{
  "n_kv_head": 7,
  "lr_mult_up": 0.898,
  "final_lr_fraction": 0.0,
  "seq_len": 1024
}
MLP neurons of a small language model. Each row is named by its layer, matrix (down: output weights) and neuron, and shows model dimensions 0-95. Each number is 500 + 40 x the weight over its row's rms, rounded and kept within 0 to 999. Numbers have three digits each. A neuron's up and down rows have the sign that makes its largest values positive.
After each neuron's rows, "fires before" lists the tokens most often just after its 100 highest values on Wikipedia text that the model never trained on.

L9.down1019:482567497566521521518469537470520440531494488443605502565496501452484522504447500487501516502545521503493593495527550463533498507533535613527475493621495448461510513459518498433458524530495510491519497452548528706471493463467473457497483508501560495575467437512452553523557528553521463549
fires before: "|", "-"

L10.down558:467519543558555462498550464490541497481472507541478484600446563503492542526425471500505533518528489467480509548479494448523507494509576523529457494420504533571481529439506585544522531501503533538479517491514473517465564525450456601532434461498506503489512492542529437460482531499461473496
fires before: "iv", "ther", "ch", "y", "ru", "ut"

L8.down683:527507456435423519605457558577472476456523515447534509446549476453532577542474528502502506499463468519538427548498502514452463465492484526499452551495452482590451518545536494456474434478587440469503514473478566533474475480448460535510452457405581524554564467527440414495419481507510478506
fires before: "or", "og", "ory", "ach", "le", "m"

L9.down611:559427500488484554447444410439541488549437531441570436452448432474430536527463529453432511480512461499491514379535489422486554507575537475524530515428467500513527456502543530415528526429513517445449465521501444504534507455491473439500465500471475521498497480533528477537446468467554504493
fires before: "t", "d", "an", "id", "ot", "c"

L10.down47:538486480501449425524491533543545472509556459463442405491462478435527545579499564515453424460548506511502448488468513502595504492470474448518484472428487436531495505547505493556483443518475535512484497522501487640422367516514513425574476434493435461480458481462484518542448464487438573502
fires before: "m", "ill", "ey", "il", "ick", "ing"

L9.down1141:497486491475485493528492512507539546510517518597502556544501436483449574519491527490491497476481546460459493539491504505525546485498483532579485507419501468458466544527452467538559512469538490514579497497505418367485430570526493472478520509473514489504471565448477506432420463524538463433
fires before: "al", "ed", "ial", "es", "ence", "ts"

L3.down621:527492521473515403545424490529518465496540509506493547515508489511467485457542575500537508463503564492498466502475491557555517509571434467388475475612530469457421525553543493512483543526513530498455485519523449598535533482527481481535569522498520496520466510485436476548536445497497523553
fires before: " ", " D", " S", " A", " M", " F"

L10.down1114:507521467501502456420523532453549433481530551491567544564489486495451548513489500492448474535508520502496480412551458472497463530519483564525428538553442454484572546452486573539516479513545492506492566475514505437454533489531540407437556504551506487525511501549513480472495513461544485536
fires before: "1", "0", "2", "-", "3", "es"

L10.down715:497514545525512546424469548527529523540496552453459530427494476421468487427474413461500513507528523491566513476533463537448492528520481463545504501559434500476500509534438499498478525491564480464473501508497551447483581521451490530505444540513441488531489453565488454560489459494441471495
fires before: " |", ".", "est"

L3.down893:560488419542460493541554498518548463444537529514506517550490423534597507476531544535507523505419544480397474480507483483521435481462556495514557525438541474489460496460515505600481408477463528513533530521522477449582528493519530535493492473490549554514501565458520563510490472569450446465
fires before: "e", "or", "ed", "resent", "ch"

L3.down1139:492503535552451471515521465467469515522463464464502471478474558439457475533495491436503666498461556503487477530547426525421473471487493448535502435478471431540458483449494444466491465546461511534557480508559527498517544509494448466559540497463554488490512495428470501432488419446543573543
fires before: " |", "hn", "t", "ord", "id", "a"

L10.down41:547487492459452551491511490424550517524508557470472515504483532469474445505522533514486524479488545504477544487486454598516468520520528543545509496501446534520544474519460447491535404592519524442485523496484524609475559451484579557515435553496531522478476520556476456469482524469457577446
fires before: "ory", "or", "|---", "|", "le", "es"

L4.down346:433500407483552522568483495529549521456465479467515489475528443456524537548482499483448468517509549548522541502480504444477542423439486509544485515439521522526429471440591556455614480507528518494511440533453466482462522502538465472527557523497452544508510519478448597547527438507507460552
fires before: "es", "c", "l", "ed", "d", "ition"

L9.down806:517476512495533492544517543564447519518565496533571482511473448472557477487524520541493535549553622509541496529418538517509477522478420530520529491372537521583434547518501499589622483494492550479511473496514485504446504503473481537446474542413512488520468500488533493492602470456487452536
fires before: "ember", "id", "l", "ision", "c", "om"

L8.down1200:404482492465566533517527534460458471444470500505497546526548488418488524437514537486494552546578469506506518486517538469440543520558467488480555578443432518549514493558487482500548497501533493527531526475511503414460487540478488552574459411478561448448461517555522497457509471478442570467
fires before: "ory", "or", "le", "s", "ol", "id"

L8.down108:450491506528480516476539523523485452479481524509503527454464490490486494516425456431559510482549468398524473524494594485472555523534502515555482457502472527471501452404498521487512450518472457519528548509455492426508459521521494570455477497539493485472544484468572561479470574534473474522
fires before: " a", " the", " one"

L10.down413:536500498481521443537467511452543479494467523529538543488424524481480434544501535433513568467537497425473492491522436525478504464425489496588426595580505464534464510526492519476509452500517490510515542520515483389575519485473537506556506532499548521529527533468534539447518517492464522530
fires before: "A", ")", "M", "C", "T"

L3.down258:486448536520447569541503521460519527460500562441446479571545464496508484590439444505516519493465566460557481483489507420509479545476467513499495537434511497529530518530454469446553465554516438463515490514493517479558491533540527508468492515474529556453527478539504434508451543531441451453
fires before: "or", "on", "re", "le", "ur", "r"

L8.down28:425487532539549468558518482561479521476537539490568594515505566474398516466491468440386484482469509479521502378498476515551524491483498497529511537417550535464526467452544471467471539512526517574421541499481545518481476517544441463558463479467495429489501504585534421490425488491445562493
fires before: " ", " the", " a"

L3.down731:532537456508453508541551551479469479444523592517520560499579502461517546471466568504555525483454474485540506578493471455463510529503510398505549454479541516526496423511436555512495473420438452556478484505533593504525579543532408485539517515495531516442405454531469509435462513513458549527
fires before: "in", "ent", "y", " (", "iam", "ro"

L10.down301:474520506506479501471482460494467516411472471464495548454450484502459521461579470509558481489388527589468494504551542488561454501545531599568459600492497552504435484568433567508461427544514472493488453509442538381490521514549492472436495478535499468529531513497389449481413503429515512502
fires before: "if", "ific", "ity", "ain", "ul", "it"

L9.down549:462500557513484443502581496508481451491556545504522489483504475503503427485488478527592535516507526498497474501435481490493528535538550533483455468528519497466437448417479528470530558471584491529484434493444460524492402468519535540520505456499518561475536481482539534483502535449405518471
fires before: " a", "\n\n", " an", " the", "-", "f"

L10.down270:473469426441471516529523495504472529466455473519475459514514415584514460502542500468472427501438488521518466491504450527479498494541507466455528553476513523548483445541492402465529520457550511553545497527431439509504556529477555550554519476537488484509541491547504498501590485470438490574
fires before: "al", "es", " |", "is", "x"

L4.down624:452507506568513451472515515532522454495469503481503531512388501474446522512545500563494531564498518433567507557512472515514473601548460516471432428525519493484504505448546503485369525464486496495536526501457489527499512453503470465487513461468490471440453483485519469451563484537547486529
fires before: "-", "|---|---|---|---", "|", "ile", "ing", "ed"

L9.down926:515475507515455508514455433602486480515466541482595533506428501492486467446503493466513500453531422552544457457539516546480529496422528458490521441566520484465466546520498469470476558467532470581488521481527576435494530451486503445522467503405517485552459558467474560572438476427451536523
fires before: " |", "\n", "\n\n", " ", ":"

L9.down219:435503494473505477533456567489496529533465508550499496425470510469555457510518487548489532497499521441474488509540548513472491489465461523507544504405433494443516457498498474489528538526489505496477504508493582601527552489457571370443533482497524540519537518537488494524517553479427562500
fires before: "s"

L3.down172:510484498464465444503501572465464464568488552527476545478534542398475568472541519483479518443531410540478507476469548523534568491567587534485456450456504499524540541459476508544506462528487505506518493477510459505501475453491459458513567534498533489525568497521457520533463474484481546395
fires before: "ral", "on", "ric", "r", "en", "e"

L10.down1199:511570508476476544501493548541500517496498465482451523464537507536530501540509542487535538521491545523475451436516490465518492529506421554534487535486478507478475419549549548559515518535422468547516497478402451561492450493443535614488503498462458465557489495515513434458494481409535480513
fires before: "ing", "f", "a", " |", "gan", "h"

L3.down169:520517522514488468527537504468510496446503478600468525493546411506489461569447389485538516584532474476481554481506493439528455479524394484559434509391512533533454554533573513461557513556480440495463528463554552451475468543495414514503447439456530506499485473474523484547451527553486498565
fires before: "n", "g", "s", "a", "ing"

L3.down633:499456444475455441541544434563499490546452494490480478479501467478520557551499521563475525441414582446514473418458468454496444435583491495452398496427543435507420541505512500562507530578455514506464528461489532599486471491420458545487441547487518464571445515505497514497558490536442495489
fires before: "ary", "in", "op", "n"

L9.down694:521563540483536516567535561527535501495501466448524496449450497512510499578534472457524503553475504520503498563419505530540441526562424513450536555411465523523518534459508474506499449507458506471470469454504480435477483486488480427486442532563459547481427383495503499499532467532443385485
fires before: "ur", "ure", "le", "y", "at"

L9.down879:468481501437458445547564524429498468492494481454510571460515475555534465481485540482521498574487463539547532446474486564546533551525499524480524553427454445466489497608486461495481581575504425508462525434487467553554520492477496476520461512508494444507491488454575458569514499513512498508
fires before: "iv", "pt", "an", "p", "ed", "um"

L3.down738:503561542530436532499496564445543455494478602486463519540461442482483481531468521461458547476450553463507524534453493563483533487478437443483469478460557581501462446533479483482571423475466510515450528527449475425475477521544442527556530487513472439479465430472572529469562508445455506578
fires before: "\n\n", " \"", " United"

L3.down1105:515474439578524510495563523454480518429412515475546615514412522582554479513508483509423515522518508545466576478496532442462555526562458497543429561498570430482539518511504504524507425485558513584494531512465564525474491525482479449471458605497493514469507532495501605494469484475515496498
fires before: " ", " |"

L3.down908:492486561505493475455564477507514551476465463526459558544547530448533498496524482470522540550429547503476470525505507485534530573542407483509518596424501420458487465524470427502526498416485512478491496448478553459437496550493541497530517463569399477475411511497527511506480507527478455524
fires before: " "

L3.down326:483437478463435584384572511504527525438525576496529582500498564542495534455543507530486434508515486546467502567484488510480483442510504481439532441486576508437538573503504521522437544471456508557455501518463506527547479579453512425471481474500514546512516500511474514490543512580511508525
fires before: "ry", "y", "ut", "ation", "z", "ri"

L10.down86:522558500502522521487540470484486552519509438562550534494554528519514479500507540555546508479462476493484516448522498534528477505550495445499433482378534405471603448563496395450558509510404490516466456524514468517486567513502528546434486491476512515503501479508603560501543439460518532512
fires before: "c", "7", "4", "0", "6", "99"

L4.down1074:379533519447494513407453494481512502470530475574499502463513541545519512521524422527539456492479551521524535516578548581516482519476495521514481487495472508532484467469495470445573515515422472551488539490499543483542516473519494501466551495504558545520488463526447577531498487502458566473
fires before: " |", "3", "1", "2", "8", "4"

L8.down483:504551515511521494516535463502513462501470526494469514407547523543500510511427484555484559508502462480503408574486516452509603533504493514510486551459536582532578488494517523545445523564451517500487544446503465411502484582504508480553520512542447434509528501495491489496425477438551515499
fires before: " to", " that", " in", " the", " for", "ut"

L9.down933:535456441431535520486560484500553448476475610439516481524552491509461502513435507515456488486501491488481461452537458448478517478517509484480487552443557413430544490404547509454524460487507588480455515470511507666585529414465606424560497518535540461551560508533524520508436518459469533489
fires before: " of", "0", "1", "ut"

L10.down766:568461512470546464535474495494519467421454519521489530478468491491511507564480499457487506448459469516489504532456455497483509465473455510530485506594518578573527518520515538432537583545480563428442551503496470506496474432471511370547441482461487474453544506493500548541524427531457498531
fires before: ")", "C", "A", "M", "S"

L4.down860:484497494361526499492523466425496504481509482462472503515504526497432508468502482591506500512456579523483511470476475486484499525502545518469460530586469605470515503562521475448463537555501478516451569569511450463495570560495467507525511549503487440502527482519551497463473526480502473523
fires before: "2", "1", " ", "02", "00"

L8.down370:516457524478483463467516516510498479546483507520508489474427482491484439557494475506513467531482533506395461514547476440524505526519535529467502489552460585513549531439542532562553500471524509555485436489505489567546516467462485441572477557512540450502461532592463425476608490481506542487
fires before: " he", " the", " they", " she", " a", " it"

L4.down846:498534512509534491496366460495492541553415426542506532526516535519484496545514493500511532545509456489520464533512505486538526553516468546510489456582493523497441450533563501505489538481510454485561537502504466441475491458482463563462514501480528508493561462575512569531553388470539517488
fires before: " ", " W", " A", " B", " D"

L9.down332:562518457561509434487524471568506499455507527482585533574497440506498488574537501484494505404487492489536501466521487535533511526512510529474442590489419515480621512490492576477462505479532578549469511499507507487539512470498555455489474549451450499524488527522557493481435527433474462552
fires before: "y", " |", " the", "oth"

L4.down233:483465545488484537440473490544582489523438449441557496522485489423496579467565550533535473453507536496501535506513458467461551500578479521466535536518553503504470551482522506499516515520496492552523502550495504522491483493487508474546539544485509520494559553443431474543449497533504552567
fires before: "ord", "e", "k", "og"

L10.down37:409495502491490415551512474465472512465569514471487478574447445485576467500492445479470504494472501544432503513495516506547458460499443505518492438444527593510529499556547515443523545488541564462521504502518450514505513603483488335435429467536479564480530427457480466467506554601520526496
fires before: "\n", "il", "ed", "ild", "ion", "ical"

L9.down687:380486471477461439494527533552473495486540434481539505555498476562466501548539510483490546476513453496464474478486507513514522541502515497463493439450490477455559456563486494513510534570488449457479457513565531411453435489577578506505496504499555511510420435495473509509497527512477448518
fires before: ",", "ary", " |", "–"

L10.down298:442494503476512489511463474590533433502537507555441517482482467456466599480459468483570464536534545458513492605482536510555538469511518556541480481441476523516569562521513488473561479551547511476523479479474492453504528529482471532542504496498509528514509482524481435487541474487430497429
fires before: "ory", "3", "1", "8", "7", "or"

L9.down1031:578549522450547508481544507497484506515514475489583463534476495473533488451558503497499507440507496548495518492539493565443465527521506465466471458563507530466478490452467540549439468590504470477447544520430498325557461527552476522479428500552535449550539517483485432488580473522519506470
fires before: " |"

L5.down970:479485543574477520573552532471449501446458441530551492518546516451520535496463585516467546442488508494519469473514533467474518456556522492502490505529476446519527513502436495486483422477521470477528558501542637494447427526556465476473542610498547453465416537498474457497467533513463478475
fires before: "en", "y", "in", "om", "im"

L8.down434:403430427454528553566489530454509477488566514475575496550507470463499503481585549493466425525523494519467476423459546530510554541541545483513580489443559526492521548502524484546473491510546481507525482487506539518540434489442522436506536445519494414489493482478520544529484513485488512481
fires before: "ed", "it", "ition", "ent", "t", "ing"

L3.down939:447514519542504537539460415464482535506500511472485493487481509553481498536516517502515529524453484528491499453481540446468464474478455508505502523487557503581519493627437515465474515409443438570515526562584455498577461477518475583517409552450454490410542455510499504482509470520440485519
fires before: "ant", " on", "it", " c", "ru", " in"

L9.down691:524502502542532480530529553545499588495516504460519580475540453514489471507471466461466543481430541512487514473485534511446485534518492600530448532511521462514563486479528512507424539496567542467463476482434552373550501532445438487538557438526518580544465491453476534461513518526512495572
fires before: " "

L10.down1191:510466532498462511466638457517493431516446478513463516496506502501549423503447527461473533519524468509501462442475506434541462450477544506515505509412525470567533449463464479453449552480538503454495492529474581430514564486563456592520518509523541495496559536508457450483453496534528500513
fires before: "ly", "ed", "or", "it", "ited", "ut"

L10.down105:504530528484451547558494597551525440550513557501461543485451549461527611551548501502465510535479497465527551442580505447352537503532527462502499492562478461504492489464518438498513534576479512561486474511461464456500492472457445522448455473490574539527500452503477477509493464450503518475
fires before: " |", "\n", "\n\n"

L9.down368:459442498428466525529561423520596545494541541500520531565549526518506522458509472505539498533502586385551574506445491531453476476460510511495513587567476533524453533490458515516395486447556516499518537477471494476531539493442487433502495486512536535454540521519467542501490456548487511486
fires before: "ical", "er", "al", "ic", "uc"

L5.down177:511447436510572514510439509573506519512458487460492490535493483483475484496515535517510529499498580392478521448521497533472535524472450528479448506532459500424526556604496455505477476437488494522492522532554605477505435522437486540526480499509565419416398458517530473472437518568544520473
fires before: "en", "ed", "od", "ition", "is", " "

L9.down182:481587538492523495526463482455511517481556569473471507436459445505539450502460519495482508599522607514523459510464472550493464483416524500546504443596530536463534451511515469553506544478525510454517511541544464476460462429519473515485532476513495531463449507504476464422551410464426531409
fires before: " |", ";", "2", "ant"

L4.down1053:571540531518469489491444528495535434479493420488456487485553521459426598541530499522471577559486488480526503501509512535480511500484568506440530477442578533461517481549469519463553477517459515451471676562500610512485526483484520493496436479535528511505555517447521503510450466530575494489
fires before: " |", "0", "7", "20", "2", "."

L9.down431:576503491482490490462539453511528584452474567472477481548528514471455581515494437473456557448378492535488504411499463529554513412560507509467498579496460497486544489439441499471411488518452545481495513474490476423502420490468548339439475505490515521473518572500556465535461493506496446523
fires before: "on", "z", "an", "ons", "en", "ry"

L10.down110:497467500490510400490468525427524483559522473541447612582489560460517527533467538486525475472505516516532459503423474539476486560569599453460521461463487472489488473461504403535489487502493538533511557472467454494521483495507462450544506464519541531467533442434525433468499549539516517473
fires before: "t", "ey", "ch", "es", "y", "ing"

L3.down766:489512523544499438538448486513504511468496593581573458512517508483563535496575627524525488490448473481474530499510471535506607541475499506473445459564449520474431534446494501560528492485510521586440475458505529563475440537512424550427511505516482516527483523502432429479515440507481537535
fires before: " ", "\n"

L9.down236:479473518478502415527547444498500502481492511469496480489534457476445456478606474463536520534467527507463495535465499597520492467491455488512502490721499495425535473498425495510492510508500469495468533486483487538514494484502487388488503481546544531496534529464465477512531505499481515363
fires before: "==", "The", "In", "===", "F"

L5.down923:379555521479482489457545489494459536502511459509492543543523430513466504518490495477542513565508519458497427502518512586465523484544444459482541523559441431481467498572496461492512491536481562510517487471502585507508497481474479457522450477468538520512438486490493453451506524457532462489
fires before: "The", "In", "-", "A"

L10.down729:520443495517482422493498542487498533548501474502469489464519522518567492487457460492451481481560558530448523518501526501478415501503486499473450467470485463450542481446509545471502478546546502552484495555491504403455491511524488543481427554511477541528499456483445515525492412524442534437
fires before: " |", "F", "inal", "t", "eb"

L5.down438:477496446538444433443580443515503531552481473491516510565505502526470525479515555454460494482487489523528510507513551559444534499559565561515526498460533525453506520474544527564503467499506528457530476507575490420496456485476513497470509555495490535527550509513494452500445493523412514548
fires before: "al", "ed", "ision", "ment", "ent", "ing"

L10.down765:467494491489512555502518449581539556567532480441489509509483559543527474471466458415455538467523437491482465463534476473473516447477518491461443483439511473454533466485473523535451483473481449536525456496478542545497541477528538402522503471494494529538557531461485534595569545458508370476
fires before: "s"

L9.down558:490464466531486462493543525465491488502508555549458596498423493524503492503483536467463590482488446472466460494483513428485481503573492484498498536440552471557567450504519535470466440436480483490489506510507455441469518489473484461502509487496464428421499538492471520549416504468488449597
fires before: ".", ",", ")", " |"

L9.down1099:502513501549485490510642532462482459545549515527540421547454453505526526507453558482512495534533539566422546508448521440452453446496499510430570503479443537496644487468549455531545511470521509476442458499529499458543517534526515421506469440455517496495531539459540557475505526534543495530
fires before: "\n", "\n\n"

L9.down532:471402502485558447451453544440504476456497443453543508464461556476482484489448512470519449431526500544398522418551453403553476524526460514512545438423524551484498506485503491479513525485476462475457541542513584558551504496586507463494440476432554521527429528505496482472562487497496473499
fires before: "i", "io", "ed", " in", " a"

L10.down550:457514391566457504544546591514502511523466463497519492498507483475528488569477506466461525540500604451530514556494463427531526497476497512400451500463487454622491428506561580540495504515510452426473487506435492384449457489522499435457508554517577507504488492446531515547501540510527488461
fires before: "t", "as", "ed", "ing", "er"

L4.down1054:504515519492463464501485478418527488449515487541497497494483526499442533563466505537463494556494524500557524520448521442527492483477498521488480487530464553425470506436463578535482470527502454533460512467584486504501554433503519527471484448502466488538538546469501480481528532461518503441
fires before: "er", "al", " the", "en", "es", "ate"

L5.down178:548497480577489569482519398478499504457472531447531526488524482523457394456550438542526445483540524504521447512557485492548480600512389526485478480458471507528511545577502483466475515511476526486459459581512501541524411474550464533546547555519478533487506502504530500507522549513512543519
fires before: "s", "it", "ru", "ent", "er"

L3.down556:491504556452512510518467498490599497539438487466515490492496510494455470449456518565522501481515504456500516477480570556409519480445532498513454518549515518464461536579470478534551474572531533492554466505450491449469485472524511548556537525502556476503550504494469493434466509493534502425
fires before: "am", "um", "ing", "ers", "er", "ic"

L9.down979:540516457489501480469497590441549517454534504544471480458476450456488514482467470447527482493507559449481443526501443511499530431564413479467542497402449485473553518471495607478529506564441475483534510573449512490537445478469555524465512457509495535482475433459511489512484523531499408452
fires before: "op", "es", "r", "ire", "ing", "s"

L8.down503:504534499525500503570461483565495485555546556450472458524483491545457450532497606532505432521446570527569506562454462473583448506513502468552465460559528457518483475529525498479518515472561490474486477534518470464555505451486516565442568506579513482418533472505486483442500454446542544482
fires before: "ed", "al", "er", "ion", "ar", "ely"

L4.down245:514511511522496546425605495541516483487510512487546510516426526529478496526524537468518448450487562453493494535497498546476534493476561474513491533420513576491493472469452515519442497569558421522557465528422463494563452486571466451543529475512517503442522478540505567584507456475484451558
fires before: "s"

L9.down877:484484481525406440538481517509469555534500475426519480477412553413530434493492496433489490456523534422492499449548453484534563488526510441462481469491540515531528481538544514545502569507446527545511438525463467518441593454538531474499464523517447487515498470432526527506474517555582549451
fires before: "ild", "fer", "il", "le", "ff", "o"

L3.down202:497445486469549520455527526472563521489568464443510504592596561526473530571526506481545489512452552446479446568459468524421530532518500493496440441391452509516495492482457556507451463584501527471453492517517573536451462487531521509446472462519480464499448496499555433500519567498424446446
fires before: ",", ".", " |", " and", " he"